Part of a small language model's weights: 11 layers, 25.4M parameters.
MLP neurons of a small language model. Each row is named by its layer, matrix (gate and up: input weights; down: output weights) and neuron, and shows model dimensions 16-111. Each number is 200 + 30 x the weight over its row's rms, rounded and kept within 0 to 999. A neuron's up and down rows have the sign that makes its largest values positive.
After each neuron's rows, "fires before" lists the tokens most often just after its 100 highest values on Wikipedia text that the model never trained on. A number after a token or word is its count.

L3.gate412,258,226,186,199,219,162,195,234,162,182,203,150,213,176,190,241,149,224,180,173,170,181,230,214,172,180,170,226,203,228,226,212,227,182,204,211,199,205,254,217,200,221,139,203,178,158,136,218,166,187,248,118,218,202,206,240,264,245,204,163,191,219,221,204,268,210,222,224,161,149,185,167,223,221,195,224,226,177,163,178,171,297,180,207,179,194,192,238,204,204,170,195,170,236,171,214
L3.up412,224,220,172,230,206,169,192,233,158,214,213,179,191,207,184,226,187,225,182,129,192,155,198,265,192,169,170,243,251,239,203,210,208,191,218,228,222,187,186,222,175,211,167,217,192,144,188,198,199,224,204,127,224,213,221,224,209,278,194,211,233,218,239,204,263,210,208,251,149,153,193,179,218,233,170,238,231,191,190,161,169,238,196,263,204,208,202,253,215,204,158,214,226,241,186,198
L3.down412,147,214,247,190,160,210,213,197,226,212,171,266,158,199,182,184,187,176,201,190,234,184,260,194,160,250,210,176,195,192,248,225,175,198,192,162,208,196,250,203,154,157,199,159,159,161,249,215,183,215,198,178,210,206,223,177,219,160,142,245,217,294,188,226,237,197,197,229,198,195,208,162,219,187,191,238,147,261,207,174,202,207,239,226,215,160,261,174,199,256,199,211,177,190,178,197
fires before: "==" 17, " in" 9, " ==" 9, " of" 8, " life" 8

L7.gate599,217,225,191,170,279,189,230,203,195,201,192,265,185,177,210,171,232,232,173,188,89,179,228,196,198,214,216,187,222,197,226,196,186,173,231,214,180,205,199,177,173,181,174,248,181,216,221,169,163,173,215,178,173,188,154,224,294,237,146,209,170,183,184,221,230,124,200,224,196,190,183,198,206,213,213,235,232,174,179,200,215,204,164,169,193,169,183,208,227,239,170,172,160,183,213,134
L7.up599,129,178,241,169,176,204,194,213,170,183,228,229,195,188,251,169,175,177,218,207,200,148,214,182,237,237,203,239,182,198,99,179,246,163,205,211,182,210,106,197,188,267,184,223,171,201,136,231,198,164,206,185,150,244,235,234,195,231,161,186,193,217,183,234,209,182,161,194,183,178,184,216,222,265,165,203,245,183,210,221,195,177,183,197,261,235,246,190,177,216,208,192,185,218,198,201
L7.down599,246,206,171,224,171,198,177,180,208,170,248,165,154,243,185,114,173,203,169,203,202,189,174,220,287,199,226,172,222,254,184,215,178,215,240,187,221,200,167,193,144,169,229,183,204,199,263,213,224,244,207,205,199,242,197,240,205,165,203,168,225,138,203,241,191,220,200,181,175,235,224,137,169,169,266,188,197,259,216,219,215,203,161,205,182,127,162,237,227,267,247,245,230,220,259,207
fires before: " |" 43, "==" 5, " ==" 4

L2.gate81,160,240,127,235,191,138,201,184,232,187,193,214,258,208,266,173,202,184,209,227,226,282,196,241,202,171,223,247,216,160,206,218,192,195,224,209,208,167,206,201,209,233,189,228,219,218,215,198,156,193,210,114,232,187,219,180,172,213,210,162,186,221,222,185,188,193,192,176,172,218,205,200,209,232,228,240,213,196,223,208,198,206,210,150,148,177,234,231,230,171,266,218,219,177,233,219
L2.up81,131,182,192,235,180,221,189,239,240,195,203,209,194,217,184,281,186,155,209,224,204,156,245,204,197,134,194,250,201,230,183,175,186,184,249,263,170,217,201,244,175,164,183,119,184,175,208,200,164,142,213,216,227,219,206,147,204,203,270,189,214,164,248,230,172,204,232,177,228,214,190,180,152,147,229,214,209,180,221,207,232,222,198,218,188,252,169,189,181,199,234,163,206,212,206,202
L2.down81,230,189,184,229,240,247,219,150,150,211,226,190,169,174,195,134,253,216,191,193,198,183,168,210,188,246,150,203,214,200,220,210,209,167,251,229,178,208,173,208,243,232,215,207,266,173,167,208,174,282,135,141,191,185,191,220,211,233,172,209,187,154,158,184,234,223,234,203,243,185,174,202,213,211,197,205,204,176,181,171,208,217,225,224,207,180,204,219,183,212,213,227,175,196,198,165
fires before: " |" 28, "2" 6, ":" 6, "6" 6, "3" 4, "p" 4

L5.gate275,119,218,185,232,192,208,192,231,183,170,202,203,214,226,179,224,245,235,184,209,197,186,178,213,190,211,217,223,162,176,219,200,236,199,156,224,187,231,248,248,195,241,212,188,218,202,210,246,229,219,267,200,190,180,199,189,206,267,185,186,187,221,194,223,209,183,160,226,189,189,192,169,188,234,181,184,170,198,217,170,209,214,192,193,238,189,205,169,180,231,190,227,173,240,212,159
L5.up275,206,241,197,127,203,172,186,252,159,172,196,124,190,236,211,273,234,170,202,194,172,226,198,202,199,182,238,187,189,173,158,232,232,193,217,251,210,153,225,226,189,247,222,213,171,191,194,209,199,204,244,228,171,197,207,143,201,222,229,207,238,154,223,243,204,160,214,152,212,190,231,239,196,200,240,152,167,194,182,207,244,162,257,183,192,176,217,174,129,187,186,188,227,254,221,245
L5.down275,235,208,168,172,216,201,181,194,209,202,189,198,219,203,161,243,251,265,196,196,199,222,263,201,154,212,229,160,173,229,256,207,145,202,240,193,233,206,227,145,222,190,191,213,190,223,220,190,167,211,248,239,232,201,176,221,205,235,232,270,197,195,239,115,157,242,202,210,189,168,165,236,169,208,245,208,130,232,244,180,188,209,127,211,219,236,208,192,207,179,211,239,142,171,237,220
fires before: " |" 23, "ual" 8, "A" 6, " not" 5, "q" 5, "N" 4

L3.gate364,210,195,187,187,243,214,230,177,179,212,182,196,186,152,161,193,211,163,205,152,244,210,178,238,167,122,220,137,222,210,163,202,199,187,206,170,186,123,234,212,235,166,137,182,210,169,192,189,182,188,230,186,251,163,220,164,214,205,163,203,220,199,230,196,195,179,179,134,202,226,168,182,235,168,179,163,210,95,215,144,202,210,199,220,170,210,203,183,190,191,166,188,235,183,183,203
L3.up364,196,179,244,170,167,210,200,248,167,212,258,190,167,193,135,230,135,233,234,188,171,160,183,205,200,228,284,201,249,221,225,213,186,168,188,166,203,199,188,174,185,213,190,209,226,162,141,178,218,182,146,222,193,239,211,224,211,164,234,182,216,179,226,166,211,228,223,250,156,216,183,212,237,184,202,226,234,225,236,169,202,206,219,202,138,237,172,214,185,159,179,203,225,175,222,191
L3.down364,241,195,173,217,232,228,214,221,221,199,199,149,160,178,210,235,239,183,174,204,242,202,207,237,172,198,201,192,231,229,219,204,164,198,274,168,204,159,148,205,216,181,168,151,175,259,231,213,170,207,225,171,165,153,168,216,183,197,144,202,200,171,209,222,195,224,205,198,198,146,183,147,200,201,190,187,179,169,218,208,217,185,232,160,193,205,189,213,228,197,194,231,194,175,208,231
fires before: "\n" 47, "-" 39, "|" 4

L2.gate1300,184,217,201,177,193,185,187,194,191,177,200,156,218,222,221,199,208,201,221,143,135,188,203,214,218,236,237,251,180,183,172,201,163,194,266,156,159,227,233,213,181,191,213,270,220,177,207,195,191,172,193,214,217,167,192,170,159,221,200,232,216,190,215,217,149,151,180,180,210,268,166,204,232,185,195,208,207,200,241,253,181,180,238,162,210,222,213,235,218,203,216,126,232,186,220,234
L2.up1300,199,190,196,259,189,168,200,179,229,197,233,214,208,189,225,173,200,196,130,167,181,164,227,235,218,209,205,209,193,190,195,217,177,217,191,152,177,197,189,184,291,182,188,242,203,167,237,193,198,161,202,204,260,183,223,201,210,241,154,196,195,223,190,206,201,149,244,185,238,228,211,162,162,196,214,166,196,174,145,211,192,215,204,168,203,193,182,209,233,238,226,185,208,153,254,226
L2.down1300,182,165,190,170,284,190,196,205,185,176,251,218,191,206,180,224,261,201,216,193,172,200,137,184,184,209,260,199,169,139,195,144,181,279,264,163,208,199,200,194,199,234,189,219,133,217,230,188,228,188,197,181,204,151,201,251,138,231,255,191,167,178,144,160,172,142,162,182,264,219,204,172,208,196,217,216,184,176,204,276,212,187,214,207,219,142,200,198,172,154,198,148,224,229,239,199
fires before: " |" 19, ":" 12, "–19" 9, "\n" 9, "–2" 7, ".0" 6

L5.gate686,231,235,167,154,238,186,197,238,246,201,167,172,183,140,242,215,193,196,221,179,283,208,186,178,181,189,209,189,230,277,192,174,180,158,192,195,192,196,236,205,192,211,115,179,190,246,155,254,243,178,172,186,240,225,207,201,249,177,201,153,191,164,170,223,187,185,152,227,194,190,190,200,197,214,196,217,204,185,215,177,207,176,182,134,210,165,195,202,208,236,196,201,239,230,249,231
L5.up686,237,211,143,224,171,175,163,214,223,220,129,218,204,188,222,210,195,198,212,167,191,156,209,179,209,227,169,183,205,218,220,249,269,143,186,184,189,195,195,171,218,164,189,225,220,207,198,205,271,245,151,175,177,200,244,251,159,197,241,162,115,184,204,251,224,271,168,236,188,142,213,189,157,217,204,191,253,230,168,192,134,199,220,180,195,199,152,176,172,151,213,218,210,198,157,200
L5.down686,167,134,232,210,178,254,249,157,186,164,192,208,178,182,207,133,208,159,176,251,199,193,201,221,208,142,212,261,264,211,185,142,185,212,168,178,210,200,251,194,194,243,202,234,213,202,194,211,208,206,249,161,185,181,164,205,211,173,239,171,215,215,183,182,198,182,211,236,214,202,181,248,186,193,208,186,176,207,160,172,152,203,173,167,242,197,189,258,199,233,234,140,210,211,225,230
fires before: "-" 81, "\n" 13

L3.gate1387,187,215,245,212,145,180,247,180,214,225,175,195,194,153,205,200,218,178,217,247,240,218,172,258,162,239,173,139,244,223,222,160,173,185,184,177,195,172,251,237,196,188,133,150,188,155,169,148,175,198,206,198,181,167,163,173,210,207,183,186,209,196,202,216,201,196,224,211,199,241,228,166,211,199,199,220,208,190,226,196,179,207,178,176,185,204,222,215,222,226,154,217,193,189,203,225
L3.up1387,192,163,138,155,166,198,214,175,189,175,209,177,228,228,182,220,202,199,164,245,215,210,198,226,200,209,221,222,196,199,211,177,218,230,221,197,185,213,174,165,158,197,168,217,210,170,133,240,209,182,191,196,184,197,152,188,199,199,160,185,181,145,200,201,196,172,184,267,175,240,185,168,196,244,182,150,188,200,275,195,221,221,195,204,257,240,180,152,173,221,194,248,222,221,158,210
L3.down1387,224,260,218,218,211,235,168,187,224,221,184,181,196,221,273,232,250,134,136,212,197,207,206,236,195,195,185,212,224,198,184,186,146,198,227,205,199,190,210,177,189,165,199,233,214,173,228,174,170,212,192,174,246,184,201,176,191,266,219,240,217,194,204,175,220,222,179,188,234,180,179,225,214,158,207,150,188,162,160,222,155,166,197,206,194,190,118,199,194,196,180,216,186,198,219,192
fires before: "\n" 46, "-" 10, "===" 4, " |" 4

L5.gate325,209,181,207,170,203,161,238,150,121,197,150,239,161,223,228,186,229,172,162,218,176,187,140,137,191,190,193,176,177,201,272,159,181,209,195,168,238,176,137,244,210,226,188,144,246,217,150,234,254,216,224,161,214,217,205,234,204,204,184,210,184,167,250,210,184,210,220,231,146,216,174,162,223,180,217,199,224,206,260,229,194,228,165,261,238,141,186,219,177,191,235,183,228,190,186,266
L5.up325,221,210,149,198,163,156,219,236,133,239,200,190,207,189,232,176,206,221,217,186,210,241,195,201,208,245,260,245,192,224,268,223,174,142,177,219,223,167,186,217,175,163,233,199,219,208,211,211,187,166,233,135,208,222,194,212,210,192,191,258,213,186,237,180,228,231,170,181,230,218,172,227,211,197,203,154,194,218,186,209,218,190,204,186,195,200,169,254,154,193,207,183,236,166,213,187
L5.down325,214,245,151,202,217,229,215,189,217,169,164,189,208,213,181,215,236,203,197,239,191,139,186,179,220,222,238,215,274,210,226,221,186,243,172,163,180,179,223,188,134,225,151,212,203,182,197,196,197,190,177,203,246,233,201,231,242,155,239,188,196,183,190,183,164,216,156,219,159,176,178,204,190,173,199,247,242,233,203,132,239,227,226,214,199,179,177,199,238,216,199,214,148,214,149,275
fires before: "\n" 47, "-" 7, " " 5

L2.gate1330,153,212,105,214,183,223,189,185,228,213,234,258,211,286,181,137,185,168,239,265,252,229,238,253,220,220,186,219,189,202,190,253,243,239,211,181,282,221,190,230,168,219,186,197,212,184,232,253,234,138,217,238,179,198,228,205,225,177,210,161,202,177,275,213,169,157,191,255,208,230,200,232,239,224,205,193,240,184,178,208,247,216,185,194,185,228,182,152,180,210,235,211,129,167,167,202
L2.up1330,223,200,147,142,165,248,224,148,193,171,219,252,165,197,138,195,221,218,204,167,238,206,231,170,195,132,189,210,247,169,189,179,189,158,184,185,242,144,200,247,195,197,219,247,236,232,147,207,204,172,215,179,244,234,194,203,219,207,194,163,224,269,260,205,188,160,241,210,172,203,122,207,233,195,183,182,226,191,201,151,203,190,236,156,207,211,193,219,197,183,202,208,215,166,194,216
L2.down1330,228,242,166,187,183,213,254,143,199,247,156,216,226,205,213,191,166,231,212,182,269,221,263,168,179,248,218,229,236,209,184,232,241,227,210,190,229,184,139,185,183,180,183,209,216,220,189,177,226,174,205,222,191,212,179,223,242,219,193,180,256,210,255,208,169,248,204,235,155,193,237,205,193,214,249,157,219,176,177,163,242,198,196,165,192,164,168,140,217,186,242,206,215,233,202,201
fires before: "|" 29, "|---|" 14, "|---|---" 13, "|---|---|---|---" 12, "ed" 6

L2.gate1354,215,224,176,172,190,163,157,177,128,211,195,194,202,224,234,230,274,192,202,232,242,182,241,214,126,197,179,173,197,209,202,146,270,227,162,218,168,192,143,233,227,215,180,233,210,266,203,191,220,176,205,224,168,190,211,223,173,224,150,194,204,173,207,160,198,218,170,188,173,196,213,182,193,146,298,181,204,176,193,181,139,203,173,253,253,223,247,175,207,157,266,222,193,131,198,191
L2.up1354,211,209,209,152,193,200,220,204,141,174,215,230,199,214,209,220,224,231,201,191,259,154,152,224,194,195,182,210,204,208,241,196,158,286,204,197,167,149,169,201,169,223,201,227,185,287,186,224,182,173,227,215,259,183,225,233,159,200,195,120,205,235,178,217,153,217,196,232,174,192,175,238,191,209,249,199,258,200,189,185,164,183,235,229,215,222,254,202,225,182,215,219,176,178,204,234
L2.down1354,179,200,166,200,162,158,254,188,215,209,180,216,237,216,157,188,193,175,202,189,267,221,289,216,187,219,165,228,233,203,197,216,252,189,179,162,234,222,90,188,149,216,212,196,200,224,195,209,192,218,202,207,202,232,198,221,223,221,199,195,180,233,247,130,189,200,192,258,228,235,218,123,210,183,215,215,172,162,175,182,247,198,156,155,198,168,205,183,201,187,203,187,187,235,193,190
fires before: "|" 29, "|---|" 14, "|---|---" 14, "|---|---|---|---" 11

L7.gate1270,252,216,219,244,116,208,220,184,168,174,219,166,182,196,199,196,210,185,180,205,195,213,213,231,219,222,250,156,170,209,223,151,166,219,235,237,167,235,197,242,210,185,190,242,199,230,206,194,210,163,159,225,202,163,249,221,164,210,190,161,209,220,225,210,210,204,199,171,193,175,242,249,198,226,205,214,184,203,131,189,177,181,189,183,206,161,181,193,225,105,182,186,188,203,224,175
L7.up1270,252,204,179,153,212,214,186,234,202,247,108,175,199,274,197,184,164,186,140,199,184,234,120,191,197,205,213,194,170,172,250,229,162,218,227,198,171,184,239,179,193,197,170,198,232,216,203,178,206,233,243,217,275,190,177,162,164,201,172,203,185,167,225,213,181,197,185,237,196,210,187,180,241,181,191,184,185,233,246,166,161,245,268,243,177,194,222,194,153,211,177,203,206,186,176,264
L7.down1270,234,221,189,173,174,181,177,208,185,181,139,243,234,191,179,174,245,224,224,184,168,205,176,232,169,198,176,199,202,213,188,207,166,211,148,272,191,109,263,182,174,233,185,159,175,211,205,262,235,207,218,194,143,230,212,212,199,168,211,182,169,201,184,202,231,243,206,105,200,219,165,122,200,223,189,207,209,228,208,155,234,202,212,206,150,225,217,202,224,229,204,209,220,167,248,199
fires before: " |" 39, "\n" 16, "|" 9, "|---|---|---|---" 4, "." 4, " " 4

L2.gate1292,244,181,233,159,186,201,249,226,192,145,202,249,185,222,199,182,228,175,162,192,172,191,173,265,200,187,172,228,195,177,223,194,216,212,198,129,205,188,240,222,189,186,162,244,241,192,173,215,210,228,228,249,198,220,165,184,234,160,183,194,220,210,218,205,209,196,215,198,143,187,185,232,167,135,230,233,185,241,185,181,247,161,221,206,243,188,203,157,210,228,166,256,254,216,150,219
L2.up1292,244,192,196,255,168,160,213,216,183,217,221,200,230,223,294,224,213,229,222,155,226,198,172,134,235,170,197,224,183,231,226,224,164,188,220,216,188,197,163,233,205,214,218,183,215,159,212,236,215,254,212,220,194,236,253,231,229,143,220,197,154,145,200,205,244,244,206,178,218,151,214,200,191,233,204,140,211,194,210,199,172,200,149,199,205,231,143,195,183,189,185,226,196,150,179,215
L2.down1292,168,138,226,178,253,153,236,147,196,175,207,217,197,227,178,232,170,237,173,239,199,197,212,174,253,188,174,186,174,190,219,232,218,170,183,176,178,179,261,184,196,205,196,233,224,207,198,232,245,185,174,199,210,229,180,181,213,196,212,170,187,137,230,182,181,136,202,225,191,213,191,207,197,175,195,231,231,172,194,187,236,262,215,215,233,198,171,217,197,213,203,208,182,239,195,198
fires before: "-" 53, "\n" 24, " -" 11, "|" 9

L5.gate1483,169,212,155,165,168,195,201,195,172,190,205,177,215,193,220,205,186,176,222,211,179,122,217,220,160,185,187,201,203,228,198,213,166,178,204,235,232,166,167,212,215,180,150,202,173,210,175,161,185,170,195,155,220,217,195,177,163,258,219,228,176,211,190,264,247,146,183,188,174,101,212,240,171,256,182,205,200,207,256,228,141,226,187,170,181,169,186,208,258,193,238,231,150,141,218,133
L5.up1483,133,201,179,192,166,175,227,174,149,183,201,160,195,177,133,225,228,153,132,197,171,183,180,221,186,210,197,172,155,156,194,221,170,244,229,179,229,174,188,202,191,228,217,227,197,201,180,175,226,249,197,169,189,186,224,161,188,176,89,209,215,139,206,201,159,239,199,184,222,161,205,191,164,248,180,174,186,248,221,186,292,171,201,184,253,184,139,217,216,160,226,197,212,224,159,217
L5.down1483,179,217,229,159,223,248,205,195,193,222,203,195,185,170,203,168,209,225,235,218,206,188,195,180,243,170,183,142,197,182,165,241,187,228,201,177,176,164,213,232,194,216,220,172,226,207,242,211,196,168,227,245,190,179,153,197,216,213,207,167,192,244,218,188,192,166,191,160,184,207,161,206,172,186,240,236,223,237,210,132,170,202,260,245,190,215,224,207,230,221,180,259,168,185,183,213
fires before: "\n" 65, "-" 14

L2.gate393,232,165,259,200,195,191,206,236,199,217,170,191,197,171,181,171,278,170,191,235,171,175,277,262,219,178,214,217,203,178,227,208,193,197,208,183,242,151,186,204,210,179,163,211,201,168,198,201,159,237,206,218,192,177,261,190,196,175,156,212,184,254,191,191,213,174,184,200,201,267,206,188,149,178,166,161,158,219,205,170,119,165,184,166,239,221,222,186,236,190,170,194,186,180,165,181
L2.up393,187,189,183,203,144,180,149,190,200,157,199,181,200,189,262,258,199,165,158,235,225,237,197,215,165,221,232,176,197,161,228,176,203,173,134,210,193,171,203,238,238,164,116,216,205,190,205,233,221,244,190,157,214,132,213,234,159,163,164,273,218,232,176,193,191,190,213,209,154,232,194,199,161,234,231,222,185,249,209,219,192,188,175,195,244,261,231,166,222,198,223,215,212,200,171,152
L2.down393,237,247,212,181,138,256,196,191,222,193,222,140,179,165,222,250,184,193,216,189,184,180,170,196,144,174,187,232,245,171,204,198,204,193,160,210,181,252,158,180,210,202,210,195,207,266,188,142,140,178,209,234,209,210,119,203,189,189,180,208,193,276,221,157,218,266,189,265,223,237,251,201,141,244,177,177,210,238,208,202,165,253,200,186,223,203,145,189,190,148,167,208,185,199,181,227
fires before: "\n" 36, "The" 16, "-" 8, "In" 7, "===" 6, "A" 6

L5.gate1265,229,227,199,177,202,206,248,150,199,207,181,236,158,233,211,218,262,198,146,181,184,137,190,224,176,209,139,231,163,154,156,238,197,233,173,205,197,235,217,200,199,244,171,259,237,201,245,200,175,232,150,205,162,213,178,183,163,202,194,239,215,93,121,159,184,228,157,249,214,216,188,212,163,154,143,218,184,232,201,223,266,189,149,130,202,181,156,166,178,207,183,149,180,210,174,197
L5.up1265,227,192,208,176,178,225,189,163,145,212,222,200,226,151,285,215,212,239,168,144,227,210,165,220,218,236,188,255,176,211,225,189,236,207,152,247,194,172,205,158,211,159,166,225,195,217,239,193,223,238,237,210,205,250,144,253,190,199,218,203,191,145,220,199,142,215,215,187,213,189,180,135,221,159,208,210,178,189,196,150,189,185,210,191,115,190,201,233,169,198,203,238,205,234,195,209
L5.down1265,186,210,239,198,257,181,192,194,198,201,165,175,194,201,193,177,209,200,183,185,212,203,196,220,186,244,225,191,160,211,161,187,210,176,211,207,238,161,253,255,166,196,193,153,161,170,182,206,227,200,228,185,168,166,193,168,218,205,191,213,256,235,202,220,151,210,174,223,143,221,235,190,126,187,168,133,230,202,236,250,251,254,187,204,224,159,187,172,186,234,205,211,223,219,228,178
fires before: "\n" 32, "-" 13, "|" 9

L7.gate204,245,231,152,193,209,170,205,227,250,143,192,221,195,283,206,183,209,127,187,214,217,196,190,158,144,231,164,181,139,180,149,182,180,147,141,181,210,213,229,173,203,242,198,219,201,199,221,262,208,195,194,212,163,292,192,192,181,232,199,250,169,216,190,157,209,169,186,208,183,193,198,181,201,169,234,150,198,221,197,208,199,211,99,206,197,164,161,154,200,243,292,147,168,244,240,180
L7.up204,213,271,177,218,227,244,206,166,216,180,237,248,212,176,225,209,170,164,174,143,205,151,175,220,204,189,182,139,229,170,223,181,226,263,185,240,161,153,193,234,221,237,252,189,186,256,157,214,254,227,202,224,207,253,205,182,148,210,213,242,211,231,226,192,186,198,250,191,194,183,129,168,225,129,194,176,196,223,208,178,256,191,181,181,156,165,190,174,214,184,222,240,207,188,170,188
L7.down204,187,230,234,170,219,252,203,180,190,225,217,174,203,182,233,211,165,189,224,217,204,239,214,180,198,210,164,200,172,141,231,245,225,174,218,197,129,217,159,185,148,221,183,183,217,212,183,238,168,173,207,156,202,220,252,159,203,147,248,215,257,201,219,205,193,222,161,203,192,221,215,189,193,187,196,194,207,206,215,196,234,161,234,210,188,233,202,208,168,168,208,223,172,212,188,173
fires before: "-" 52, "\n" 18

L3.gate1163,227,181,196,181,144,285,151,225,185,200,152,159,174,172,178,217,162,186,158,190,173,212,150,215,146,233,252,182,196,229,207,136,209,198,201,159,224,196,207,192,208,167,151,190,182,217,193,205,190,200,200,218,183,180,170,201,224,175,153,233,206,155,187,223,225,230,175,161,136,223,238,203,139,180,243,170,194,224,236,173,204,186,157,204,226,191,190,186,245,221,212,197,249,188,139,209
L3.up1163,189,199,121,147,224,203,218,173,202,261,238,146,183,226,222,183,191,173,183,232,194,214,163,142,209,163,168,249,241,236,239,195,174,215,211,202,221,225,164,135,227,110,168,204,157,154,202,244,276,173,196,213,182,158,179,213,212,205,169,211,213,212,195,219,201,201,192,197,170,166,195,207,276,145,212,154,234,186,171,222,253,190,207,165,226,221,176,159,165,268,214,189,181,209,192,165
L3.down1163,262,219,264,225,174,162,205,226,204,185,147,185,234,165,207,182,170,282,237,223,193,202,195,226,195,203,161,168,187,195,154,189,275,208,185,178,173,205,171,231,178,242,228,192,218,224,184,186,142,166,215,187,229,192,174,231,207,179,245,181,217,174,149,183,210,245,188,255,220,189,219,185,120,203,153,242,186,255,271,229,165,187,164,108,178,169,164,189,218,157,230,232,207,194,168,247
fires before: "\n" 62, " The" 10, "-" 8

L2.gate308,231,187,166,249,236,224,152,182,211,182,178,116,210,218,185,149,236,188,206,203,201,219,218,233,196,221,188,170,184,183,169,171,219,241,218,198,191,240,229,200,156,241,156,182,173,189,267,216,206,220,252,168,203,204,217,215,182,204,162,183,250,203,146,185,224,210,211,199,164,229,154,203,226,165,187,201,197,155,192,188,177,186,201,193,219,172,189,179,232,304,184,203,164,167,162,187
L2.up308,181,214,175,179,154,207,226,189,160,224,157,194,198,184,203,218,253,232,192,179,174,178,195,252,234,191,187,217,229,179,182,252,179,197,136,159,186,171,193,216,202,168,183,224,245,165,177,226,211,225,186,166,197,195,183,217,211,177,205,160,217,187,211,180,169,218,164,215,184,220,190,198,192,171,172,200,207,211,259,172,217,221,211,125,196,137,135,186,181,173,129,255,227,166,188,250
L2.down308,237,199,199,206,280,191,178,210,242,200,197,178,224,202,221,163,187,167,222,232,189,224,187,224,218,230,211,147,169,213,236,153,226,225,219,174,145,266,280,174,186,278,210,199,159,198,234,208,210,200,204,156,162,236,251,213,155,160,194,189,241,217,174,202,184,173,228,233,206,185,182,204,189,174,261,239,213,196,171,197,162,173,200,156,212,189,238,194,211,260,195,196,160,191,199,218
fires before: "-" 58, "\n" 27, "=" 5

L7.gate659,185,202,160,162,226,214,126,188,230,206,149,184,210,166,220,227,159,218,180,179,245,175,234,192,222,229,197,218,206,239,203,282,154,232,205,217,190,182,199,165,242,197,198,236,179,217,152,205,226,153,201,194,210,183,226,168,226,190,192,237,211,180,162,204,137,255,236,215,201,181,216,195,225,255,185,217,182,193,188,180,184,162,219,177,173,211,189,179,223,210,239,182,194,237,238,252
L7.up659,176,216,183,165,174,241,194,212,215,191,170,206,196,215,176,176,246,189,179,200,232,225,160,181,242,197,176,225,236,251,221,275,172,175,242,169,200,210,188,177,216,178,160,222,171,212,182,216,228,205,217,192,252,187,198,191,193,206,157,243,196,236,216,202,224,200,227,192,168,182,203,212,190,210,151,186,219,183,195,166,201,231,242,214,222,218,164,198,171,206,216,192,193,221,261,253
L7.down659,234,186,216,155,200,271,191,204,193,211,195,233,180,225,196,144,188,124,209,193,256,139,167,158,235,217,233,197,189,204,179,199,152,210,190,238,213,189,156,221,228,192,217,238,207,204,247,187,187,209,179,237,198,197,201,117,276,150,159,234,206,214,179,194,175,185,172,193,190,132,163,189,208,242,159,214,210,207,216,200,188,163,221,207,211,168,205,177,202,212,247,182,169,226,186,161
fires before: " |" 33, "\n" 7, "1" 6, "5" 5, "4" 5, "3" 4

L7.gate1444,218,227,236,172,198,164,202,111,204,206,213,265,185,213,153,242,231,170,208,194,209,198,157,217,172,203,208,218,177,179,175,139,238,259,203,213,185,132,195,241,250,129,190,173,225,199,208,211,218,185,216,212,177,221,260,210,216,214,160,227,189,225,177,185,236,184,183,201,179,210,162,174,177,196,175,191,217,205,159,171,233,196,224,199,198,207,148,155,182,228,206,184,260,198,239,184
L7.up1444,198,231,189,192,203,165,190,211,224,241,193,142,186,185,263,189,181,204,223,175,222,175,180,189,208,195,227,199,190,175,215,244,200,230,143,161,172,188,204,219,220,227,183,165,170,192,201,189,236,187,230,209,188,229,177,254,220,165,165,228,241,188,173,258,181,171,199,151,196,159,234,218,217,231,186,209,202,200,209,196,140,214,204,146,170,195,177,198,185,208,165,179,202,210,216,217
L7.down1444,190,162,222,220,210,224,201,146,191,193,189,236,184,212,172,248,169,202,177,254,157,231,203,207,154,162,161,173,213,209,188,178,276,211,199,194,172,182,211,236,190,146,195,224,243,213,173,228,172,191,133,203,134,174,203,235,184,201,223,202,202,223,195,207,180,192,253,190,189,270,153,143,215,222,206,259,225,242,226,211,224,217,208,183,170,208,175,272,166,218,219,178,165,181,238,206
fires before: "|" 57, "\n" 5

L2.gate213,169,188,150,219,187,232,188,231,253,247,166,172,267,217,238,214,213,202,184,253,189,213,134,164,175,214,172,199,197,221,210,162,251,222,206,265,195,209,212,175,214,192,149,209,196,184,194,220,220,197,217,182,215,240,178,149,207,246,165,175,188,191,165,200,148,184,168,214,247,159,152,180,199,240,203,220,213,236,254,240,221,166,218,200,214,263,221,195,180,169,187,204,242,186,159,265
L2.up213,154,231,193,194,216,203,232,240,199,229,216,159,263,228,218,217,158,167,235,240,218,204,149,195,206,181,164,189,186,169,158,207,199,211,212,211,199,171,193,175,160,229,238,156,199,154,232,182,158,175,241,163,202,205,194,163,143,225,204,211,223,204,224,230,206,183,248,206,212,221,204,209,230,210,219,220,235,210,200,222,154,217,217,204,150,275,183,214,169,215,241,216,215,204,239,217
L2.down213,246,189,154,186,197,198,189,164,153,181,197,197,196,215,205,178,197,253,200,227,253,183,247,186,219,222,232,189,201,197,212,248,162,214,223,213,206,250,192,173,245,134,190,228,200,271,164,199,203,220,211,234,224,215,197,172,232,177,219,248,232,154,200,173,221,247,207,169,238,168,147,193,228,216,155,226,213,189,197,166,237,158,198,187,209,229,220,239,164,154,204,163,222,163,191,243
fires before: " |" 67